config = dict(
    head_dim=64,
    vocab_size=5198,
    norm_place='pre',
    rope_base=500000.0,
    rope_fraction=1.0,
    bias='none',
    init_std_o=0.0,
    weight_decay=0.19,
    doc_mask=True,
    steps=9636,
)
MLP neurons of a small language model. Each row is named by its layer, matrix (down: output weights) and neuron, and shows model dimensions 224-287. Each number is 50 + 15 x the weight over its row's rms, rounded and kept within 0 to 99. A neuron's up and down rows have the sign that makes its largest values positive.
After each neuron's rows, "fires before" lists the tokens most often just after its 100 highest values on Wikipedia text that the model never trained on.

L9.down675:40 52 46 61 41 55 73 43 43 62 47 63 38 52 51 70 39 45 42 55 58 72 38 43 62 59 51 75 41 60 53 58 41 58 59 54 66 42 38 73 63 54 40 58 14 26 73 62 51 50 52 30 45 56 64 65 29 49 38 67 30 43 44 43
fires before: ":", " |"

L4.down1081:41 51 68 44 38 49 51 22 35 50 38 67 61 79 34 56 59 49 90 83 35 53 53 53 44 61 71 48 14 52 55 49 41 57 37 42 52 61 48 54 53 44 21 48 30 56 32 55 65 47 60 83 46 26 53 47 52 48 53 49 31 49 45 51
fires before: " ", " the", ",", " his", " this"

L4.down172:49 38 42 60 64 71 51 65 56 57 67 28 59 83 78 43 05 40 67 42 49 56 29 45 35 41 45 74 45 44 62 58 21 43 42 40 50 47 60 53 73 74 43 42 21 41 25 75 56 58 44 47 54 36 39 42 58 49 70 47 45 42 28 43
fires before: " ", ".", ","

L2.down372:71 31 30 57 35 33 55 11 60 67 42 36 66 77 29 86 41 65 53 46 59 54 41 31 22 55 42 63 43 74 69 69 34 54 29 28 44 84 37 73 53 32 51 46 87 39 58 41 46 23 57 37 40 31 55 54 53 46 71 65 47 63 41 64
fires before: ",", ".", "s"

L9.down604:39 33 22 21 49 33 53 31 44 63 38 51 63 62 65 70 48 71 55 89 71 38 48 97 17 74 58 51 62 44 30 44 81 27 62 48 55 41 78 77 41 47 27 41 35 40 64 50 66 38 37 72 43 63 43 44 38 58 74 57 49 65 54 37
fires before: " a", " of", " an", " in"

L3.down324:67 59 54 43 57 58 79 77 30 63 45 53 79 34 35 21 48 56 42 46 63 81 62 63 46 64 58 44 43 51 37 27 47 66 63 16 54 11 66 91 49 55 78 64 53 70 56 38 51 67 42 63 45 54 70 34 31 61 46 55 45 78 59 33
fires before: " the", " his", " a"

L2.down1213:74 52 16 23 65 74 64 29 41 42 41 43 62 60 48 48 60 60 26 14 57 42 44 45 62 40 56 56 67 84 47 43 25 41 18 39 36 59 45 64 52 40 36 63 47 58 54 45 23 50 25 32 52 41 48 55 40 26 50 99 48 13 64 42
fires before: " |", ",", "–", ":", "s"

L9.down543:64 36 76 48 45 39 55 34 76 62 51 54 27 54 40 46 61 50 43 78 50 50 57 32 33 61 34 54 54 79 30 33 67 37 87 54 34 46 64 62 79 57 29 40 63 52 56 69 72 59 49 51 17 55 46 65 41 61 44 41 38 16 44 65
fires before: ":", " |", "ation"

L4.down625:55 22 38 43 57 48 52 73 48 24 50 41 75 41 48 42 42 82 41 48 41 58 55 45 73 41 35 59 58 39 40 53 53 11 26 53 62 49 90 50 60 76 66 44 54 53 41 53 57 63 38 60 60 46 19 59 42 53 45 35 53 46 49 40
fires before: " (", " was", "'s", ",", " is", " p"

L8.down228:41 42 50 22 47 29 72 41 45 40 57 57 35 52 49 65 26 44 73 42 72 66 44 47 57 66 34 46 27 62 19 67 47 37 43 01 39 60 62 63 73 51 38 28 49 40 31 39 44 80 66 25 63 57 43 69 31 49 43 71 32 35 55 54
fires before: " the", " a", " its", " some", " an"

L8.down173:30 57 55 44 36 42 65 57 60 56 49 35 66 39 67 54 66 74 50 72 35 50 49 70 46 49 46 49 57 16 36 34 49 28 48 49 49 43 57 43 67 51 49 44 42 64 48 51 42 56 38 37 43 34 37 76 37 56 85 40 45 70 73 73
fires before: " |", ")"

L3.down476:83 55 54 39 64 58 52 72 67 48 55 61 40 36 51 69 46 79 53 72 54 39 73 52 37 39 45 43 35 44 77 42 50 37 36 51 38 60 79 76 52 64 43 66 49 35 44 40 45 27 47 31 35 75 53 60 36 54 41 36 58 61 81 47
fires before: " the", " a", " ", " they", " he"

L9.down701:68 43 38 41 52 77 54 29 44 75 48 77 55 56 66 50 70 35 64 36 83 82 64 49 58 34 53 42 62 35 56 23 66 49 31 63 63 59 35 66 72 35 47 38 50 81 42 31 51 67 52 23 62 53 46 56 31 36 38 41 79 57 49 79
fires before: ".", ",", ".\n\n", " and"

L8.down1122:56 86 55 50 64 72 55 66 26 53 65 54 24 46 51 65 64 28 29 20 54 64 43 52 35 51 39 78 36 40 48 41 76 18 63 50 43 63 44 50 67 48 37 70 38 34 35 28 38 33 86 33 40 65 65 33 29 51 49 52 61 80 51 54
fires before: " States", " century", "ship", "ish"

L9.down1081:56 54 49 74 53 26 36 45 27 61 38 39 90 31 58 52 40 53 67 79 53 76 49 49 48 67 56 38 72 25 61 44 16 49 45 71 44 26 57 52 58 58 23 57 69 53 42 77 57 47 36 51 60 24 25 63 30 62 45 18 41 49 41 67
fires before: ",", " in", ".", " and", ".\n\n"

L2.down525:55 54 27 62 58 42 42 67 51 65 67 73 39 67 42 55 45 66 49 51 51 64 49 29 60 65 30 55 41 33 45 76 49 27 78 46 60 81 32 74 46 60 55 49 51 21 39 34 47 68 82 53 31 64 53 44 44 51 58 60 46 33 39 46
fires before: " |", "|", " ", " |\n"

L4.down899:54 61 37 38 52 48 51 66 69 39 31 52 42 38 37 41 36 71 38 41 68 54 67 39 49 31 24 47 34 15 57 58 45 36 55 44 39 73 40 30 66 67 33 39 23 60 40 77 18 57 71 74 56 45 54 63 25 66 57 29 67 55 87 56
fires before: " |", "s", ".", " |\n"

L9.down931:47 48 62 49 39 04 61 40 65 51 58 36 33 33 72 50 85 52 50 45 38 47 42 50 41 66 56 67 70 48 57 51 40 62 63 23 42 36 21 31 46 45 55 35 39 56 32 47 51 42 67 02 72 63 65 57 41 54 52 55 55 67 71 40
fires before: " ", "0", " −"

L8.down157:73 52 34 82 45 67 61 35 37 55 44 51 46 41 51 36 69 51 57 68 57 53 64 38 29 18 87 60 23 49 28 57 86 66 29 63 47 58 68 40 39 63 58 32 47 46 70 49 51 27 27 32 56 45 64 35 48 52 37 44 56 63 76 76
fires before: ",", " of", ".", " in", " by"

L4.down1127:72 42 52 45 77 39 56 47 36 44 50 64 72 47 66 50 43 82 60 38 45 63 59 50 41 67 63 57 13 72 59 38 62 60 60 66 44 47 42 69 70 30 41 37 39 31 52 46 33 59 68 70 44 48 61 56 63 54 45 89 67 67 35 48
fires before: "|", "==="

L4.down556:30 64 71 02 41 05 56 44 72 69 37 62 26 65 48 58 77 45 54 41 53 65 61 71 74 32 45 41 74 71 36 47 49 53 64 70 66 47 66 56 40 27 76 43 63 21 33 46 44 62 52 60 46 53 67 43 68 67 31 36 49 70 63 54
fires before: " ", " |", " present"

L2.down908:64 52 33 51 41 47 41 63 34 50 60 51 57 51 56 43 61 49 16 32 74 16 43 71 39 76 43 51 38 43 24 24 45 32 41 38 55 62 22 75 85 23 39 14 60 65 52 39 39 72 56 24 39 22 59 43 63 55 67 70 55 47 34 26
fires before: " ", ",", " |"

L8.down1159:36 45 35 46 46 50 74 29 47 79 83 62 58 80 47 85 60 29 40 46 53 31 48 38 34 38 49 62 63 47 51 57 41 18 71 51 51 42 60 62 60 36 60 53 68 55 69 29 75 67 74 55 57 57 53 36 49 17 64 89 59 51 63 51
fires before: " |"

L8.down35:63 78 37 66 46 39 47 68 33 32 26 36 55 93 64 58 57 62 61 31 79 70 76 47 62 21 74 54 61 59 30 24 40 87 42 57 39 59 56 59 50 61 61 58 49 48 48 64 69 28 47 58 30 55 39 49 41 42 38 37 52 73 12 54
fires before: "|", "|---|---|---|---", " |\n"

L2.down601:37 67 17 34 49 42 62 61 71 84 55 55 54 63 48 72 44 76 61 75 38 35 28 23 57 43 21 36 61 55 35 78 46 47 68 53 48 46 32 55 59 35 35 44 47 36 26 43 37 56 46 70 64 58 58 58 60 31 43 25 25 69 37 57
fires before: " the", " residents"

L8.down421:56 51 31 75 61 40 42 52 21 29 23 48 58 36 56 91 56 39 47 47 38 45 62 36 18 35 45 49 39 16 30 38 39 61 53 39 35 54 35 69 37 75 56 27 58 13 26 45 41 34 63 49 34 73 15 44 49 51 58 94 64 63 53 39
fires before: " ", "|", "|---|---|---|\n", " T", "|---|---|---|---|---|\n", " Che"

L8.down423:64 55 47 35 55 37 39 33 45 60 46 39 63 72 48 32 51 45 43 52 57 41 33 45 70 62 28 37 57 52 28 64 36 22 56 43 41 50 33 37 55 54 40 48 52 41 48 68 43 59 60 53 35 51 40 46 42 16 51 46 64 22 30 65
fires before: ".", "-", "′"

L4.down183:55 66 46 51 49 50 62 67 56 65 20 19 36 66 60 71 48 66 45 38 46 51 68 57 41 45 42 60 46 48 62 53 79 43 46 40 51 50 42 45 30 60 61 42 25 50 56 64 50 47 76 59 60 50 65 44 40 27 24 35 51 51 52 73
fires before: " |", "0", "1", "ics", "2"

L8.down146:33 57 26 68 44 32 72 48 21 62 41 22 65 49 41 79 26 46 41 41 56 57 71 34 55 63 60 56 54 16 48 80 68 62 62 42 57 48 61 88 27 25 68 29 51 51 36 55 47 63 13 55 52 40 49 10 37 55 62 68 28 42 73 66
fires before: " the", " that", " it", ",", " her", " this"

L8.down56:50 48 74 59 37 56 35 59 51 30 62 66 57 25 62 86 56 36 78 77 46 26 49 16 39 68 59 87 61 49 49 56 56 37 68 35 47 52 55 66 15 61 58 52 45 34 32 28 45 58 70 61 51 36 59 22 50 77 56 67 37 54 32 62
fires before: " ", " /", ",", " were"

L9.down847:78 60 43 36 47 41 34 50 46 55 25 71 43 52 74 47 47 59 56 59 32 59 70 63 66 42 49 44 70 52 75 68 50 28 51 53 22 47 51 37 56 43 50 62 34 45 40 50 56 32 58 46 56 46 52 75 24 50 36 42 55 40 60 62
fires before: " |", ":"

L3.down1105:49 45 64 20 38 53 35 42 31 52 64 37 48 66 65 86 51 47 63 26 49 72 48 36 67 51 75 37 58 55 38 58 76 72 54 67 56 46 64 68 35 80 31 48 78 72 33 29 42 24 51 46 39 41 64 29 69 60 31 41 67 70 58 42
fires before: " "

L3.down988:32 93 46 44 55 44 40 52 57 61 28 37 53 42 70 71 63 49 34 64 47 65 40 56 37 52 71 46 49 33 49 62 29 54 30 63 45 37 71 53 49 55 70 63 36 50 47 52 86 43 46 31 51 51 57 37 40 68 31 42 36 52 75 60
fires before: " |", ".", "4"

L4.down421:56 63 54 70 41 50 57 47 54 48 74 33 14 34 56 38 50 49 40 52 51 70 53 34 11 63 41 50 72 45 52 67 37 49 60 69 80 51 65 57 88 67 70 59 56 76 37 57 41 23 23 43 50 57 51 73 57 59 43 31 54 48 81 53
fires before: " ", " (", "/"

L8.down672:32 50 73 53 47 29 45 51 58 75 46 50 54 37 57 37 21 47 52 43 33 41 30 47 50 57 79 50 42 41 68 73 60 38 49 58 62 55 61 61 44 35 61 39 41 73 63 64 39 64 49 76 49 32 57 29 65 76 62 32 49 65 54 56
fires before: " |", " of", "s", "\n"

L9.down702:23 49 48 22 42 39 70 56 70 50 42 45 62 50 38 39 46 69 39 48 34 16 47 35 35 11 13 52 49 31 62 31 45 58 27 39 62 45 34 40 43 57 44 31 42 27 48 45 02 41 49 64 72 58 33 05 47 63 28 47 48 47 67 45
fires before: "0", "00", " m", "m", ","

L3.down638:35 45 39 43 61 47 50 43 72 59 52 17 56 36 56 30 36 41 41 45 52 30 66 37 74 51 45 58 33 47 41 44 51 38 61 56 58 43 52 73 42 74 39 40 72 75 61 63 20 58 33 43 67 52 47 59 71 47 52 60 66 64 60 36
fires before: " |", "."

L9.down1130:39 41 45 70 47 59 76 21 34 71 61 53 56 56 47 59 32 50 77 79 67 18 34 57 57 39 37 44 45 51 53 52 51 61 57 63 60 66 40 21 51 64 46 41 54 63 55 70 42 48 50 60 76 57 64 66 51 41 66 57 39 61 50 48
fires before: " by", " of", " a", " to", " as", ":"

L3.down11:12 53 58 66 51 63 64 35 41 42 25 65 68 57 75 57 40 67 37 50 57 62 61 60 34 66 21 23 13 66 60 53 53 71 51 33 57 53 44 59 40 36 38 61 65 55 63 52 33 36 25 69 16 64 50 40 27 59 47 58 52 59 37 34
fires before: " ", ","

L2.down1133:73 42 52 60 57 58 62 55 59 35 66 63 62 53 31 52 44 64 58 60 68 54 31 44 53 36 66 39 44 64 57 57 60 52 56 39 36 44 66 53 46 57 56 52 49 67 46 56 57 67 79 43 47 47 72 25 46 69 41 38 36 50 47 47
fires before: " ", " the", " addition", " a"

L4.down1032:67 59 25 47 53 41 42 63 65 54 38 58 60 63 60 34 40 39 19 68 44 36 52 63 45 49 50 25 49 81 58 62 66 34 35 30 47 72 66 81 61 46 50 52 47 56 46 48 48 78 68 52 43 53 47 60 34 52 34 72 35 56 70 55
fires before: " |", ".", "7", "9", "th"

L4.down448:34 63 44 47 52 35 55 49 60 70 33 50 44 46 62 49 26 42 62 57 26 43 40 69 24 21 73 67 60 26 41 44 56 78 51 60 48 28 50 53 66 59 54 55 43 28 39 45 42 42 71 48 66 63 37 57 49 18 60 65 47 72 50 48
fires before: " |", "0", ".", " m", "m", "ley"

L4.down1201:24 43 45 50 48 61 61 49 39 81 78 64 39 53 30 45 16 46 17 40 21 68 86 50 73 55 44 63 76 37 55 47 42 25 64 52 50 54 61 27 50 30 69 56 52 34 39 37 53 81 70 46 53 53 25 36 54 31 55 37 25 47 46 40
fires before: " |", " |\n", ".", " (", "%", "\n"

L4.down66:38 47 46 50 56 35 60 62 73 57 39 43 34 63 49 43 43 50 46 45 45 50 33 47 65 48 38 33 74 44 69 27 54 29 62 79 55 43 85 34 86 78 49 61 50 18 44 54 64 63 50 52 55 48 48 44 93 38 67 47 58 45 56 28
fires before: " |", ";", ",", "0", "9"

L9.down47:51 48 65 55 39 53 52 66 46 53 70 58 48 32 41 72 73 60 64 68 32 66 64 47 66 63 63 71 62 27 44 25 61 46 55 45 60 74 19 43 58 34 70 92 61 61 47 87 24 54 51 48 77 52 33 70 57 40 50 20 38 41 70 55
fires before: " ", " |", " +"

L9.down312:58 69 64 56 69 51 44 48 58 28 60 45 26 40 43 44 55 71 55 70 22 46 46 23 47 51 37 38 67 43 67 58 61 39 69 62 38 27 37 34 62 39 60 50 53 35 38 40 56 45 37 56 59 59 57 76 58 38 71 48 71 31 65 26
fires before: " (", " by"

L2.down620:38 70 53 67 33 33 56 47 87 20 45 58 56 52 26 85 53 57 52 77 70 66 57 59 53 30 53 48 54 52 77 70 51 67 70 30 49 14 48 75 64 62 56 76 55 69 64 42 49 21 52 56 46 61 48 72 59 50 57 79 44 28 53 57
fires before: " The", " He", " In", " It", " She", " They"

L4.down1064:33 59 60 56 43 52 67 47 15 73 57 49 60 19 40 67 42 45 35 68 61 45 45 69 75 74 71 54 49 26 82 56 83 69 53 66 51 54 49 35 31 34 66 60 64 36 25 53 55 49 49 67 64 45 22 55 40 27 79 76 70 56 56 43
fires before: " |", "v", "ports", "ors", "ota", ";"

L9.down527:62 56 50 50 73 43 41 33 41 58 54 60 55 33 62 66 15 33 43 63 45 71 67 66 61 58 66 36 52 60 40 50 52 82 52 21 34 51 23 54 69 48 45 30 65 63 67 57 67 19 32 66 48 60 62 26 45 21 40 52 52 45 64 45
fires before: " of", ":", "'s", " at"

L4.down276:43 51 46 59 57 59 30 48 49 47 54 57 29 50 48 35 59 38 44 49 59 58 72 56 54 71 77 51 57 59 54 42 59 56 47 59 64 49 23 94 83 28 83 59 78 44 60 70 51 26 16 27 33 58 69 68 27 54 77 86 63 31 55 47
fires before: "-", "ish"

L9.down3:12 37 63 48 37 52 37 58 18 56 47 62 54 66 51 54 52 28 41 30 22 72 73 67 49 70 33 48 41 48 37 66 32 73 70 36 61 44 62 63 39 72 53 32 32 69 64 73 54 44 54 48 84 56 76 28 66 42 36 76 24 36 51 60
fires before: " in", " on", " to", " his", " by", " with"

L9.down398:55 55 45 41 32 28 54 91 45 56 52 47 54 51 48 57 42 34 41 39 57 46 43 34 53 44 53 77 51 57 74 51 77 56 30 42 33 71 79 27 64 44 61 47 49 64 37 51 41 46 63 32 29 36 48 29 36 57 45 24 31 48 64 74
fires before: " ", " I", " II"

L2.down299:55 46 39 30 45 46 33 58 42 27 42 61 45 27 54 69 69 76 56 62 61 44 58 32 24 53 61 22 62 59 56 48 66 55 64 49 58 61 75 37 72 43 63 48 23 38 15 51 49 50 61 36 77 51 70 22 41 65 56 21 66 28 62 57
fires before: "0", "1", "7"

L8.down1170:47 46 51 12 42 88 49 60 52 68 35 51 58 58 77 59 51 59 32 69 43 74 31 53 65 52 51 47 51 67 28 57 64 23 14 54 65 20 58 71 45 52 55 20 48 53 48 53 53 57 45 42 52 37 52 53 53 56 56 42 52 69 84 26
fires before: " ", " that", "\n", " |", ":", " at"

L9.down379:48 67 47 40 60 46 15 69 48 66 16 37 61 62 59 63 56 34 44 55 15 55 24 69 45 49 57 54 44 57 44 73 37 62 19 55 52 71 44 48 42 50 42 44 36 69 49 70 94 49 34 56 53 39 55 29 46 63 50 48 52 64 37 40
fires before: " by", " in", " on", " with"

L8.down0:64 58 48 54 64 52 48 34 41 22 64 36 48 33 34 57 41 58 46 59 28 48 37 23 59 64 19 47 38 32 58 48 27 34 46 31 45 57 15 63 58 85 50 40 51 63 55 54 36 48 46 60 30 59 34 58 47 39 53 99 44 41 26 50
fires before: ",", " is", " are", " were", " the", " to"

L9.down533:51 65 58 60 30 45 24 35 44 38 44 61 69 46 33 43 55 45 46 24 53 55 26 38 41 43 69 42 58 48 93 37 50 32 31 66 38 67 64 44 62 44 54 49 55 55 57 47 67 47 62 49 36 43 40 63 87 40 65 83 45 35 59 38
fires before: ",", " and", ".", " of", " with"

L9.down614:44 55 36 46 56 26 34 65 33 61 70 61 27 73 48 22 52 50 37 44 64 48 50 46 52 87 60 66 31 42 55 53 63 38 54 69 29 31 72 65 56 42 44 42 45 51 65 17 67 52 49 53 42 50 63 41 28 69 42 29 19 27 20 40
fires before: "ated", "ate", "ation", "ating", "ity", "ous"

L8.down340:55 47 45 71 30 36 57 56 55 49 43 61 52 61 31 48 71 67 55 59 59 69 49 54 57 64 49 54 78 57 70 35 55 56 38 59 57 34 35 28 35 24 53 41 37 37 55 16 64 58 42 57 50 59 28 46 33 47 36 28 52 77 54 61
fires before: " ", " (", "00", ":", "20", "01"

L2.down535:32 55 53 28 35 57 79 55 26 16 74 79 49 56 61 43 69 47 47 20 61 63 47 48 79 68 73 54 46 63 36 44 61 28 56 43 50 36 82 34 41 58 49 71 53 46 38 52 82 54 49 43 37 61 46 66 59 55 35 63 55 65 47 49
fires before: " ", " A", " H"

L3.down740:42 65 71 74 73 45 55 59 18 53 48 55 38 15 33 38 58 54 43 77 44 93 78 50 48 54 40 54 59 41 53 53 29 68 59 31 61 62 45 52 72 64 64 50 50 37 43 72 27 39 45 77 53 54 28 45 29 39 46 42 69 65 42 46
fires before: " |", "-", " |\n", ",", "%"

L8.down401:47 92 32 51 13 45 65 38 69 47 52 60 55 18 54 77 53 43 63 48 45 45 72 42 58 43 48 58 54 71 57 57 57 50 46 53 67 66 54 39 54 49 71 48 49 88 41 59 69 57 51 51 38 36 63 45 70 49 41 56 58 69 44 52
fires before: ",", ".", ".\n\n", " in", " on"

L2.down200:40 31 67 35 48 39 52 41 44 55 41 80 58 64 70 43 43 47 67 23 47 44 29 51 59 40 58 62 45 86 50 41 16 68 16 49 49 64 33 45 48 40 75 44 51 35 79 78 46 52 45 44 36 66 63 59 49 21 66 81 59 48 52 20
fires before: " ", " —", "ulture"

L3.down985:38 64 69 59 52 36 31 65 30 55 52 58 39 22 69 38 33 54 64 58 34 80 34 42 53 72 34 47 21 51 57 47 52 76 45 57 67 50 82 83 42 51 65 33 70 35 33 60 42 57 65 47 58 58 58 50 55 57 32 42 52 35 49 47
fires before: "|", "lear", "hem"

L2.down898:50 81 83 52 33 64 58 25 22 20 68 58 66 44 49 54 61 45 45 70 55 44 28 52 47 72 48 51 50 41 63 61 83 61 55 29 66 40 48 47 63 59 65 60 47 76 26 44 70 62 49 57 66 58 16 68 43 51 59 33 48 20 65 48
fires before: " |", " "